config.toml
n_layer = 13
n_kv_head = 2
d_mlp = 1152
norm_eps = 1e-05
tie_embeddings = true
MLP neurons of a small language model. Each row is named by its layer, matrix (up: input weights) and neuron, and shows model dimensions 0-191. Each number is 128 + 24 x the weight over its row's rms, rounded and kept within 0 to 255. Numbers have three digits each.
After each neuron's rows, "fires after" lists the tokens most often just before its 100 highest values on Wikipedia text that the model never trained on.

L2.up985:161122160166108146139116130196133142111148096108151138112094122125122139131108119122126119147120136075115111088141108142089107138157090155130078184155138124140140167134081101153152112081121134090156121095106145117118127107127093096137107159161154122133103139130103124140118134156119141141134166110136145092152097135146126115162165137104110107101104125143105120129135106162134134119113140192149086168108111148173133106121071125146139094119107135130116149162135158119108154162125129122103146166114135133123139156100185104132137160139166092115109173148103126095103122074128143132
fires after: ".", ",", "ed", "t"

L6.up644:087114103132169167153098120158137109169156128112097142123162139117169161144149141170143128102161122182099100178112138151110106128136091128143087092110126127187179119105113134126137146136182122133135155150131112104120125116132142120167097154095091123107099123146110091147147150103157104159100094068152111151144120128081118126126122117148102128123140136131130120151150127104149095123148105168122139117091124162126149139147135120112112124153125128128091099168150127117085126132131112116134140120098104194129137136146126088077130133095119127093113131099096135100133098082166112128
fires after: " ", " C", "-", "th", "id", " c"

L7.up255:117158102154145132144142127106156131090157110149140050146123139132144089161134112122105115171148107136162115155114130119126130110148100124111135117122163158146180110130092128108117161083077125115144137130150127126132146138118181109080136119149123202144089120124146070160113109164150105115138114160117153151154158106107125112177130120127135141099108163140190123143119135115122106104150085123112099157112152081126113126130141085123140092114120131096140138123093102108109135115136106150123100141115092120096145120162125135155144169153122098120132152083151100098119123145129169157
fires after: "\n", "S", " S", " ", "T", "x"

L5.up1057:107137109108128062119146182134152115145106080146140140119130124096118127124107155076161185126110149123121122137144143097116051137141187155100127149145110152153124154148156109120113133161133105151131109142116121157109127122136123099158136139177104118124118134108136123126134122141174120144126126105126145137114161161119085113125159103103111126065130184113121129110143131107136152127161162135129155127109073098124079093131116104142129130122165129109153106143169178122162103090109103129129123140118147145175131098138079126156134130141143103098137136131141108130161151105184134098
fires after: "ri", "ro", "n", "e", "s", " his"

L5.up735:138081110141085122111141130080158142109124126159115119099122159118139132193137126126125101144077121114091126121118111141144124151132124105138138098118102140142135120122175134111129114095145093163161133172115092153123103150159146159138178108129084079125153140114164180133118117133119120127119094084161136126087090133119132124117136130160126114110129119141123127068131132149121146138115133114093158119132130152142103091103177162152151125127119131148157134116129145111133173096123149182160177136076112138113115107108127125125082112132160125150080155102160160164119111185116139104
fires after: "e", " a", " O", " de", " A"

L6.up976:122147132146142112121113129125142131125103132125107112112175130106139110128143110164108105065095132086102115119087168121107132172140163150073168128104139181132170136141087116149093171148137135099133117113112100109095128108159087133122130171138126142156111106117155129147124159134159099125115153120104113126104146096123110135097085131103127092188105151134114121113105099135138159135124154109122149166167125137139151131146161134108094089145152155115154143131187152124162119160123171137105106134126149144136124142092154132086128104091106104157131116135148079176117083152119116129
fires after: "on", "st", "er", " con", "ur", " re"

L7.up1057:153169111067138123179162120132133134120141144084140132149149128092100130134121121162130120127141136176148114155125120181129162146151160126138078107164119072126104163145120179152128149119110102148080146112157123086154117109141121124098147139114128181085108148121109092125118137061123115120128180119124138118143141139124116083144138142127155109130149164116138129144119131126125145076135122123151114117070113119145116157148111104140138132119111119109119116187121117082137127093112130153079129168170128154149150147110148138134088137110137103144112152089116131100105099168103140107
fires after: "c", " C", " c", "ce", "C"

L9.up101:140103151080174092171128130135124122129128120118143099097121113111097152116139143165106143144141162148152164169110142115120147167111136082103125145094116159126111173131189130089148089109154156120101107147157151175081133124137067117087121131165166116088096127155128128099143162105167109158113098115145168131109098117091121145119112092120169138130092116112165132137158136149130122163118097117092125149069112095097125125125122132109142116104112121114133108114100140129171142123125140097124116097163119110162115148130147115134137129160177131141150136108133123176145138137116133095
fires after: " ", "ed", "n"

L8.up419:160157171137140105176138146103113141122162132134146101157121121119138142109146129114165148118145094117139147129151119115132141135172171137146132122106166126130108152097107155089109149140129133125125163105141119159142113127141135122123097139134135142103113177131112132146099126096110122084152102095127144125086168094101129150123113140168120116076107107105123136150107108071143123158065147118117135077139117145147150105132080111106110101105115181106087099140116186118120130201132163171124138150129152138158167117149109174115132128133122111093103113146142115127135119188107154109
fires after: ",", " and", ".", "A", " was", " in"

L8.up146:136121138081124118151101130131153111117133100153140108115123141155112166134129120083136154095115122114142090105120112106162139162147113118094137135147122117076101145128099107131086107145090099130101123197148147166160177130125171138101137143127132120127157124109121136154123124079193147120155142154125142137145163147111110127140120099137112144139112144110089082155109126161132159147090180119145156151177119131094100156132124113120099128118108096190174116129145134122148112174137123105101125146154117163074125139126133135087097117126144154140138138131111087078172146102137134113
fires after: " fa", "cu", "ne", " ma", " de", "gg"

L5.up449:113130081139119156132143108139144121088142121135132118143127108121156143162140118099148094133128162144111090149147114133116088136139124168108186108127083136160136135088157128143140142141115120157093128069108109107163079136124135160156125117130078157143142171161120132125177128109128099136163102167091149086155125139089165119122134160131138140119119137106107092090155144136133095104160150130165073148093098097140141096122149145126115109100129164154132134143118169164123108160115066117104167135121151119145132142118094148141144115101133120134122150131132157067120097135117093105
fires after: " the"

L5.up1151:167151110119140102138088091122145133138151155135117073171144151162126124131161106120153134108117122112130145105121092094075114100115144099159129183131077119138126114077150125125130063138127126152135107189129112181103134119116165150119107134151131125130148121131128153080101130113142146175150122153167146134131143108130117119119140133153122141154090110127133117110160103135135144089101165090167141141190092140151136145126144115150106126159129107118074111080134143108156137113121137114164155128156153164110112122073118116096105123104124154120140130156106105124132097109091143156
fires after: " Ma", " ma"

L9.up638:101073154160131130152127111141105132112065106158101151137096101136120134189136138088125140107158129126092123143114131129101128119107139138162112143098095093175140140111133141093134199091159151134129126106151090131136046148116151115133112129133117130124155137097160135151119112135174129150128119121141149131136127129108142157121136125141117139122092128129114110145126152091102069122111114135132133140110137131139137143091190143156111144132119158183118136141139114110111153099122170142132095099126149158149117122108143147163110103085157118095145098161098129193152077133121135106
fires after: " w", " g", "gh", " ", "w", " was"

L5.up1035:158125135107131111152152164148113147108140133143100129142158100110108136113104160142126154138135170121132138144124122141167119124141132132151118168103139168111088144151112152112122146106088171119129111140119125159132108109147097154140121109120120127123124105146171132125110149103134099150099123111111146096135083132169117136132169148171105109140115071118102138111148070135116131099133128062139112109162087136155146090140157183172130155085159182100118067167114091098142099154155119153116111144158134097132123107111107125120092164101127152113145094110098158129097109111130081127
fires after: ",", " \"", " (", " Sa", " in"

L6.up206:108109149153132123121139170095141169148134131191079132120157145135070157073134102126136120122118126182118122152100139110120135129129133141070102166153114147119115116129150103139113165149099114117124111109144109142133165114120104097099140103135131122084142143097094090116128108141154150121170160123142123154166157160115113167125126108077146128116106139130138151102178134116142139110131115099144107116150106077092127110169137118106164118097113131150119142114098102130107103204133125129078140161175140166138104131118096112125151125116129154130109123137154137078160154109136150108
fires after: " f", "co", "ri", "ce", " F", "o"

L9.up1146:077169107130087115098149125126137110120117104093106145121158122129146103102110132139155090101111130101105100087116125140125124166148133128120129145086169132168122140139126089094174139100139140113096142120141163158142108132140137173168167115142127110155097149133136119142147158138119119157133093130146103134099195105119164182143097124125129127146102114108171136132099106137098135164108142129114165122127156179143089109145142128091091127111156092097144118101165121125100139109129127147097126157124116165122113075128155162124101141116134113180125111145112071146143120154178125101
fires after: "en", "ur", "er", "n", " re"

L6.up549:130133151112145134092092124099149137114130138122119115083161146160095180108134169087174156121167127118133142122114161172145140121101078119144142131133124114115142157133146098164108178112183132147119107080157153129147177094142126108152172111105105169149119125110125118152084126142118171148111133129093132154173075144112117110122159115149133133114123146117136124096143164064117123148131091140120138162114116117078106110092121177153132147124110142113141112111108097130133112178115137145092113127098164113103147154145132119130097123126140170157114106105150116113096100103123139120
fires after: "s", " S", "z", "es", " District", " Vi"

L6.up583:107116125132154133126130089160128128141099149144117101143128155101158147140137142114107096127156133113152146161135118101127188102119151121149066128111089097151143131082104165104173113135093159150114119095143110121092118135126112086103145117149182163151106113151099137140142145118154115114141115121121123121145090113099110133134123109128158130136076131118144086116153119096106089135150144093158106120174103172137138145135117127135094117170152154129096119145100147144146133118147143121100122073181106116164093141131199138144131130091150133175136083137108145131109119139079146161
fires after: " g", " ", "g", " G", "iv", " p"

L5.up48:135120122119156117157153117116130140113147114133113099152128132100187146163137129138113104089172140161128086117176141119127151105105159113109168146106111157170106115147136147127118158156116109183124119130151101196164151153171151126125136120130107089156149143101158131147127121112082115137103105107115117104126134097144113119139140090123168107111171085144120105107139123179064135118135146147097085149130114077109122105137097129118119114117110120135136135134121128107131102112127111187125124132111165152099155131104190140108115171102164123105070126112151140134129111132119135086
fires after: " a", " Fa", "A", " A", " O", " So"

L5.up453:113102151130133141143149157140153145112109098152129135124140089181148171122120094118124148143112138120126153097149104129121136117113154164126110093133139092125075114169123108099142164150122165144166151082107140122097139116125169115109176119161173112118128128129089118136095156142109148160126113124104109114119134169127177198138092142127141065136131132128123133110137150083102118133127154093120124159118128150108103131109147133168151114171133159111135131129136110100092109106112137108135118149121092049104141097176101119129131112147120115113163104144135156087114117138109182142
fires after: "ra", "te", "u", "es", "ne"

L5.up664:097129116089149142124095107137116150120122154118147136130090120157118105152111156117150157107081136202124176110097105130138113126117124134151131140120112105129141166159147127117103113138118116138098099141137165188152115108153127156157124114193073138144077158118113103112125125128113117169114188147150073154172120130112139147129114150130118125156135138133071100120145135110067158084142130120152113114178124131116116118141173157133153136115157179096108136133142108132181098122134093108145134135112118092120168105130101146155107111123146155125109136120157111114119136154132140109
fires after: "e", "le", "ne", "port", "s", "es"

L9.up410:126143113129111122171113101149140101132120127107190091166169112105137127103139119139107140043102154128089107157114151118151130155113135139114094103167130119109147131167143143169164149128079188126115138130104114145132110130176120073148140159119123136151125115111125128137136130127113131116135156121136092160128106113085097154109083141107090155106133113148115156137086115125074115083114102124118120110114152141104118112127102145165127120154153179171134128118111097130151108170125145172128113110130150098121151112120122148105107146095120115181139155144167138141145114163161129154
fires after: "ci", "s", "ba", " Sp", "y", "c"

L5.up531:139123117139097072148121166103114104172098078105111161122126158113096124133121149151151164117156101145128166194148138169077138170141130102140125121105126108143130183146108144128125175135159106108107106122158131148165139088105151135155121110117159131122126157114103092129116121128169128126103107142109122149140128085144122072157142107127107104107134149137142156173177109148144104137102141087114154137164112148129130130131128149118123130112155134117130095188098079150128151123120122119129132139101114116116158107137092128110101118137124112136143149103146155155104128080178105072
fires after: "d", "th", " All", "n", "ff", "s"

L9.up551:106095131163164115123088065144128149052098154119138104136083150154130151156124107112130173109106145100133151135151110088117154113114089128164097158152119102133168158120112099125115138130133124174104156132142112163147094147122109091102182155143110161161139130151117139180140133131149099132128137154154156085183115149087090155109151143151158141087139137135148119096119137131105113155116129112105110116157106101144108156137108130109078153133116171123123099132118126098105142126101136166125139084123108143137146123139125148139111117146094131130162164135103096131121134090103144141
fires after: " G", " g", " wh", "g", "ang", " "

L5.up405:152133110103160118125084127142170124069146114096178129114116140167144158143159127128138137114169119148103099160130154111122084123132100150117152114155170139155102146111133101146115161135127121127063137121084109136150111114148127141156102128150114076132111106165158164138133113144143074135076159168137136145125075117156167108138122122133094125106148147101110122158159122140165098128156127138120116065126101145149160084133105177170125111133136148154071131126126168128127128129097110138105121142113137138101140143098103112093142140136147138109108114124098110112153121103167096138
fires after: " ", " be", " the"

L6.up349:145165129076132097107131119133077127154147081079132118082128133122128134104106102128109109121113116130072137136150131138152142113109161108112163109118148152116115163129081150150110163118150143158128146133176132129117133167094118102112155142112078106090150093161160136088142094147087115162132136116119152091182127110104148128093137129093149129142093170144164137138113111130121118113116107160113121134116158141137139152134134105131122136159109121152131142124092204143102106163123120115114130177110172120163155185107125170133110081121122127113116134144135140092141108158142146110
fires after: " |", " ", ":", "ity", " of"

L2.up55:135114118179122138111151123136118145149181114131097156120111132117120174068113146156158132169149133081113180133179117128112147152133173115141128153148140144124074134147103150140109161136097082115136174132151095150154129131151124130132124088104091120123130124107134125147082118100101155098090150135117101123112137124175083131138105148107108126150108082116087135118143137098102135201110114153124154148150109087101118085131151147104146124128151125121109103163144138171134143134161169119106112093138148130142157109168122096133107171125122119102123152127146146099115116116090122114
fires after: ",", "r"

L5.up221:104092160114167173134170168107101129119113113124124120123156117114127159134103140068142080153135120095126182153141116106139148128182143137158143106129146156135119115151122105122108129148141096157153107131133109112098131094110113157120163107126141149123123128132129099113145116175132095167150136130125126106144134133118156124163133108114102137146103152139133099121112102096128090145105086115154152201124111118134157070090116134108113079138143153131142134114101137169120136148147179145115132117075111076155148148154132138109139153119112136070085104120155099103150117096163135154
fires after: "s", " to", "em", " in", "d", "n"

L6.up146:115094112140090118121152112135153143147132195146123110131109129178141137117129151118103139155122114157131136148121135084134118115133095113137102176162109096125130136130158137159153151082094154135120143133107096149127125181131098128123180066124142145149141127138117125163134162134121155122111138100120105133105104123115083153111184123145105153135113122153123157083115150093092106166145142137118166162122133093140140076155142090114142118127138146117180106126063147136159097131140178114117143143087121128121117098149129110114119137106145125136066144156073166126122148104104116129
fires after: " S", " Lu", " E", " W", "r", " Y"

L5.up668:132119141112106099125080118123143132130134101129177113125135210116136183107100128116103129145097165150150155158135121091126147134120148092126097148101142099136116113113139156130108115093086132080170119150170140136110134143106084181131171108092151122145122154190163101108140155092159065150111119117116123133134141116101114136104102118165120123112133152145104119149125119143188106101153151090128135145098153138172104128148109162121143108126141129131122132145148138070155117133139147128102132152117132115114116152107111121165099118108094142119105103159156176129157115149125156130
fires after: " In", "A", " ", " in", " A", " a"

L6.up744:098170127107146148151089089145168143118145075114148124123180113170123120145116159159139120142134136113070118106111116141123123193140142156128132149135134122143115159102139139142134162102132136108090132130092101137121160113093103126174106126128139112098152106155134128100103122124114110091115141143166150131133116114112124134155123141104134116117137154185108077139139155145168139141143137122107137109082092127145161119121132126135128140182102106123143125143141117110088144145109160146114097113161123132100113080115154066107126154163125147118139142153166080090154103066078148118
fires after: " the", " Ma", " Mo", " Mu", " mo", " New"

L5.up469:107066136067153136149104155124133132122153115105139125097143125109106131137130156153165102118152105120114108128093109127132156124143103156097096132115094100119192144157132178126139175079165143145126130152125119130124119106127145140087156128096107175124092106166123119137119150102156122118173148150191157122124089158117123151094111133095106152159113140109104151119092149135127142175094132130137143129109093150176095111124147106127127133108150119139128098152123130086096100148129100133107161129140090130112145176114135091133103154095160128162108152116166103164150113110148123128
fires after: "-", " C", "c", " c"

L7.up626:143095134113126134142143111148140113125140102135108166143130118147095153102175147108173166107160118095109157114139167183111117129097119151125122130154144141152119110166117125113112112160104112156161108137140171119157134093148125116134145120094124146081133145082137158140068115101129140147141151130124125142147142138154128148142152109114122135127152178165131148112131109094155114100092083115122139121133120155104090156083142110154139136082067134101125148151113134143101105126100130081132124152078144074136152094136071167122114169127135113097107119147149166129101138156111122176
fires after: "s", "ro", "es", "ne", "co", "go"

L7.up236:102106085125161115137137161130139167111132077133163135165131093100162135122103103140114126129133153137115104161119117124118119112161128112108142131138114121155156146132107155104093122115119113078101167157161153137168135164137082133129101126157117136113110121155138164099173128124108089116131127136160122137128094095081137097096125086157126122143120107145157121145139117139111123141137104164135170172081130129116101122150150154157155158116181142115087135129099135065095083113134123145118163118164116093095132150141140097135152169156134090124160099108161128155156150120116116072
fires after: " ", " an", "-", "n", " An", "o"

L5.up929:147095125108149103159140108119105129112140098178103108158101145128135118094123081143163100134093124130104108116113170159094074163128099142093128100131106123170150145161148124134132128096129123136094117155137106117170103150113139098133132101174125142171140156132108133141113164135123117121154169131140120134120115115107084133113173136144123133217119135149127109106087146113093108078119093140135107162118092135148126148142077144126153125161123110104134109173128167161137137102127120099131168119150058137163149111125111143141160130152135111104151078134137123121143127133100106144
fires after: "th", " Th", " Ch", "right", "ph", " Christ"

L9.up1061:147106151138145130161082154145107100103145158117173103125145147126190130146188113152177119099120147146140121152100121149122123095116102144154136154156115118132152127128141136147126108111174151163054198104106135067147120133100131114100162127114108110156086122146109119136147172108144137143114147107135162148122102165129114097131140159170136137133117121129088160134154145104123114135089116137101123088138147090168135144126125121115128117139107157113114123149129116105134103135096101114119088129121104166095139161102106110085095097149138083160142137112118139098148139138129082146
fires after: " ", " G", " st", "s"

L6.up750:108103111086172126135150115101119132150108103140082126154103130157114115076087135147136159168138088124138111172126144131110124134158141160139114162136119138162113145101162096115104094126124103133092124150126083128099177093135148103114105098151109135127111151129130106118111137130158104129138131141140155106176167132161117100131169106120104139136105127138107151179139167170119143110203105096129124110121081104119133131123110116126146096185160103116153120168126103192143141103106116105133137136094156151148154117130104154139088171108132140131114093133178121136119137114146122112
fires after: "d", "th", " Th", " f", " h", "n"

L7.up933:123117086099129122124121132147109141106173139136112157109109114126144119127115147119134136085126126178070116143077106154144106168122139117146151130104138103179090106112180159148095135110166144150100107177094168124107068123132138104173135110177081147145141109134138123105150145115124126116098139116138107098160119132145098136130177137116107106171100143089128131109166113156110158098129107122141129130134165145137089158112122138163142158103147163124162123097140126125126122121113093114114144150142112141128135102111127143139141141139161111093147110121206109175106091123110135089
fires after: "e", "vi", "s", "en", "n", "b"

L7.up425:114139116121109163106144150153145121103133114157123120146147097112118165111147143144139139124130095091117135194137081123139073133152145130158135126132149155121106096111112117094133079133152152080080110119125128096169125128153127158129116111144140166101109133130140134122115130128156102127121127090190125152150127150098178132122143110104145199125085109125139122139114128165124132147118119126112128145135146154121107137136097128176114096129135135140124103169129115125118070150102116130105118081098158115105122135094071104144128136096152127147161083147167175171140186125090152123
fires after: " ", "o", "-"

L2.up630:141151047119114150120101159108112157128133120154126155169147116121147135154151139109130076118123154139132165133152118109106168140072118103146137132072122125147084134101171114109118118128119101135126116164093154152143157124174125134145183172097120069152140139151144153111142141143159084118101131116154160130117126126087120102151110126114152099141122179155129126127130119127108118109124149164132158086106124144133145112093204124102137100144137111104132120120130150132148109128132105132147139161158113144133129101110115099107135136123089109109188146138108065127131136159131134168
fires after: " ", " re", " E", " B", " b"

L5.up1117:130176178114098120153176130120150167160129127115173119137121168137113072127112117104127164161094139161130150146115137146109092134139144145091078109117114138125127173146122077119145106127089123153105114136107078153089163115114128103123118148199112119123104090114108120122155158131166138141135143095152121084140119152139164119168133129091141134097126112155132156165113132130106092093137139102145136136076120146124095147116143119131128099133136133141157137129113146127123114139116150135164131135130107123120179088047131167141133129130125126079095149160109117116133118094155126148
fires after: " 19", " h", " in", " his", " of", "e"

L7.up112:096122098126148180109119128126084136158132162072095135163158133122149155153097090103097083107127127148119111122116088124135140098108137127184119162100139139127153141140101180119136123138122154153156152153124064160120152108106111084166144107161127113123172131152130099119146099119152119132090128126122159107158146118111110128130117114100157142148130116154172087111119169133088146105144101165132114128126122149091130180110104126154102126123133154161119123141131161148148114103160139147131167171113143134175145143109140096115115087139072101105141132123114124107095093112111149119
fires after: " |", "age", "s", " of", "out", "See"

L8.up746:131149181116100136111104155109103150160135104110160107131104147127096106129124084109142108142167162128100129084132122149100100150151105090163115148157136129103130141149123139109101122156127103145127127056113134112121148110082114147175127150141111163148071155149133116109148107138127086183108131153108104144122146123135135108150119117156130111171150134127093142126193100127118135155082120113117164156124088159153127067174152119122102135113161160145136128114119130144155143129154115138104086114133129126169152133179140166112105138160092114114149135134144128132094090160129118108
fires after: "s", "n", "g", " Al"

L8.up695:115152146096126114147107148089133141155161133080082135131163128120099124136164126146121152130120112100150109122127099176110143150124124155131158118100174132138114157151078155133132114077129121145119120138128149099166084150082168109144118095152138139138113121125129116149144112120178123149096120105133172144086143109136153177158125098157133156129131110102131116140132078131090154098127106114116095123076141109104112073115123114073116106160108124130156138155151137129154115175162168119120126118139148155130180114128150165122153122107146071118138127098134092143116144170142097146
fires after: "st", " con", "ar", " count", "en", "er"

L6.up499:129135101113136051136139096157143125102165137123150128137119140132114087108110137095114115082124125142124154114118094110131136137159140125139145139131136145120133080152147162152151120134117134118107152151149153118103097152141160092156113090136131137134131141138064133115120138192150079123070128090110107130104125140134131148140132169111143109091096141103137141141139119124133152139093123158162151119099141182132122124101178145193137128082129129151143109125071108097129128165114146149131142152133123139153140149111104166097162127112133118080120142106154131111113060135142162176
fires after: "s", " Al", "iz", "n", "th", " Christ"

L7.up1088:145124192143128139135155136133106170104143101123126097135094164108106159116135151081132154162116179112109143163151114113133158119146186120123131154146165114186086072130130093137108126115139085143149148141105148144121109105099133169163111111135163146118131101127152135126106163130108122129084112163129156133088131145160101111149106122132121119141110138122080140123105107109168091131157143069090136143113150174144116115145082132127111111093111155126117141159138133101142125142160124127191128072143162123124128142129134112127113129098095143130119151110126074124125151157107132105
fires after: " Con", " In", " in", " M", "on", " T"

L8.up828:135130135105124172121158117133138125192117108099122077170193130146137150117135111062126107142132107117148115181079119127154140153137136135104163144156121147130071133135140095132147143136135155141113090126155148135098137121104136111121139069094128092119061123138160178128115142119098129158156122124126116100153127126144097068137134091114136159133094110133114136157154109116152145132095145106119163154115093120098116104128114107118163134170113139158089146179136100108158141168098119128130116177117138135113100156149137114115087144149133141105147134119113115110136126164123139127
fires after: " p", " P", " A", " comp", " E", " be"

L5.up187:122115121163124127144150118128100111129137196119095149111159130082082101125119106126140140134126160127126089113075127171159116174159141096141075114121105085100166184097123162131131145145128128136086134111181129099144124116108149138128159132118105135150121136144159119135121158110092107089147125135139106120092150159105109103126111170138130106165133156108145156125091133124162120164104101154104122153100131072142108142142120133127144134100159121126139118122157131113129102128146100146182169125146152120135114128079077106100108143102161085133122143131120143109092121149175162122
fires after: "c", "th", " C", " de"

L6.up907:131138096090147175153124151141147178104114175096100100119153120100097164094125079083184115153098197162130072154130118100125122139143120161129089149143124109116149153169098097151134138138127150111091141128106103155172111133103155092098125124149089137144111115145103125131149158116101132090155151135120152134113116123127120109148111156132119132139144139122161124116136134135100155085112108107085100103125093122146138128137123163112157100160120176157152175118121101104152135093141117122115125131124121114160158172151120097101114129118091142178153109122141152152115111124115110116
fires after: " sp", " C", "c", "p", " Sp", "C"

L7.up634:104130148139150143129108117120107099152140131143123103095121153130170143148143113136095156126124110106146153170133118157139108082133104173178127139105125136110147165126142159108090128125143114109139119123103123131155155167098122141108151139159100157160104120123142070106126107090162101146126124112143123133110165122116163160105101147110131176121066109141189073120136076114143125119157101104131146130159139121113128125119097107149126127167141134125130099126074109135142142077116125135131132138098136111115132140102153148119151189124099099130141115129150072164112120215131105122
fires after: "-", "\n", " ", " (", "|"

L2.up384:184153099131131105073104172141134159138112099135133116116101130135111082116116113139093126131175114110124156149136113102048127146100148102130136138112151077114115141155116165148086133065149072138122129152142108126131159098114133119109124165110075111139147124145134139132132152133128114099116166137146144132162102138096166111150117127123152118154124135102121144103107094148119143137202126132113149111101112123142139118129154116125122124115133119163167167130136156078093165128129073144161128164161147158152161122118105142134131121127106144102142126104079118111150150082113133144
fires after: " ", "s", " d", " de", " re"

L8.up904:117127152122143110149148150102138157106095141119111129161157112115110099104175095121156116145114156109107140113125089092142105155159112142132116151101105108143127100158068110101152131141170103142107099125150123126151150112138138132142174120137065128104124125121139143161110125134148109113126116137151086098075129103110134151113141127144093133139098175147107129157118103106154126140081106158128157136119154108122147113163129110099136140147108122160130134085110119067150163159128131123116134151139201187144092116138148109104126142112162115125169099175168104160137142081148146107
fires after: " re", "ur", " P", " pro"

L5.up919:113135120124154197153174108118148078128131118122162135147149138149094132147190140138145093146089126113108115124128091123172138161164139114162155124152113125108111105172104090132130121107098142075125119133148154134127149113126086122106112113146095130093108120130139114136092161136145100107173126152154125132174078086114124097085122128174102131120122167109146145143128098153149128130107136127132153071123106160143127100093156132133140122113119115164112161136072144120123153124127129120138135179128129123116087136121113165148139148091138150123139106169166112126142105110074152093
fires after: " p", " P", "p", "P", " Co"

L7.up1090:101155148155146121154107103151138153115096102168128098140130091122085159139112146152158139143113124173180147117160098140076158117112128129167094126142106099131153137093097157130099139140104144150144096121170125129158145116107128136101112127141114139088103132118138113119097073145116135131127143137154121129135166096134120126160116149106120100118121145148121079131133112119161144089117195129121146096113116112092146123149138143118138141144105124146152119135123092150079105161104118075088103095180161129114145152111153106179116156152127114180175129123156130093147091118128105159
fires after: "op", "o", "co", "hi", " Ca"

L5.up245:114090139097163121135146117185126129135114099119061169112076131119086098090080189146129143109095128131162098201130101112130113174143163080093111158084149144127159148139142130174140143145105120107119157116124091138143148094110137139133128125163098142118144127128097128122125134148115137110126162089122116164102090154133075125135143169120134146092094108105115130119120121112111130125116141169125125136112103161150111154111131141163121151136152138139144128153137125162141130168129136115092117138150167146135114138123138141098169151098088162139092130108122109133108097109115130097
fires after: ",", " St", "br", " Sp", "s", " Sch"

L9.up777:115139145101169110162107083153099135127137109158107079137138135147153136098110088142106145094104113145146124108116142099123143128174164106162152085141121103150135180119147123155127151113153141190114091124185109147167125075049132116124143126097111135112111114127150150144126115144145108167137138120088141107146102181191165167133133118104133175130149119128110140134153101097114150133140172105140144126110185124125113140118163115101099099089103098108134144113131096114166110135113102124105119129131154133132126138097122134123138119132150095136145122119105112116081144114147143125
fires after: "s", " of", " a", " an", " T", "p"

L9.up303:135089093156130084099127117147096124123139125109185134107108087135156116092147142112135109119154141091113133122140135085153162169125130099156078139140141129121075157151145119141115124124126160163134131072156124150135111074106134113154159145091132171115145168127136123123126149072096119180140125144107169140139094124170125154105138125100102150122116178128123104080134110090128105131094151113117108160135142184123106139102148106103149099148086148100135175137125148115152156120143128150137167109139121172121119142083137145138125172124152128102138141113090128099129111104129123128
fires after: "s", " to", "t", " S", " a", "T"

L6.up742:125164100151116133122135156173107130087131134110100126147108131169173128116114095178085129134145149147097155127097164115120133136165127138083134115128112169153087130132140093119158108142126110105117147119097127173111129091119131097116125139129088117107110105182127171167140161150110124103120136133144138129131113173143133091128065127096111142153129141118129165138164174162111125154124109136108153078124112133133119098113137098148137118164127111144087173146103150138099156100157074135111105088120154107149140138126126124072121114091103121162128135169128130145182126112122163144
fires after: " ", " w", " qu", "l"

L2.up898:139157103139107117154135131174149146129133109103141153135115143119131179085167157118157130170090071159117139141167159165117149131173116132170077123108125108112127163103136101152084178121124081111117138131123098140137124134102115121134109122094132131124149096093140153168148146104090180118106130136090081125061156134103158129214124127119150105121117123116135116122114137172129140144074086154135119146134136169106102132120127117129096128093138118128115153097112109148151145127147119108136168118156170103108126117117106170125140147097113112147143130139125138113109116130138131145
fires after: " |", " G", " F", ",", " W"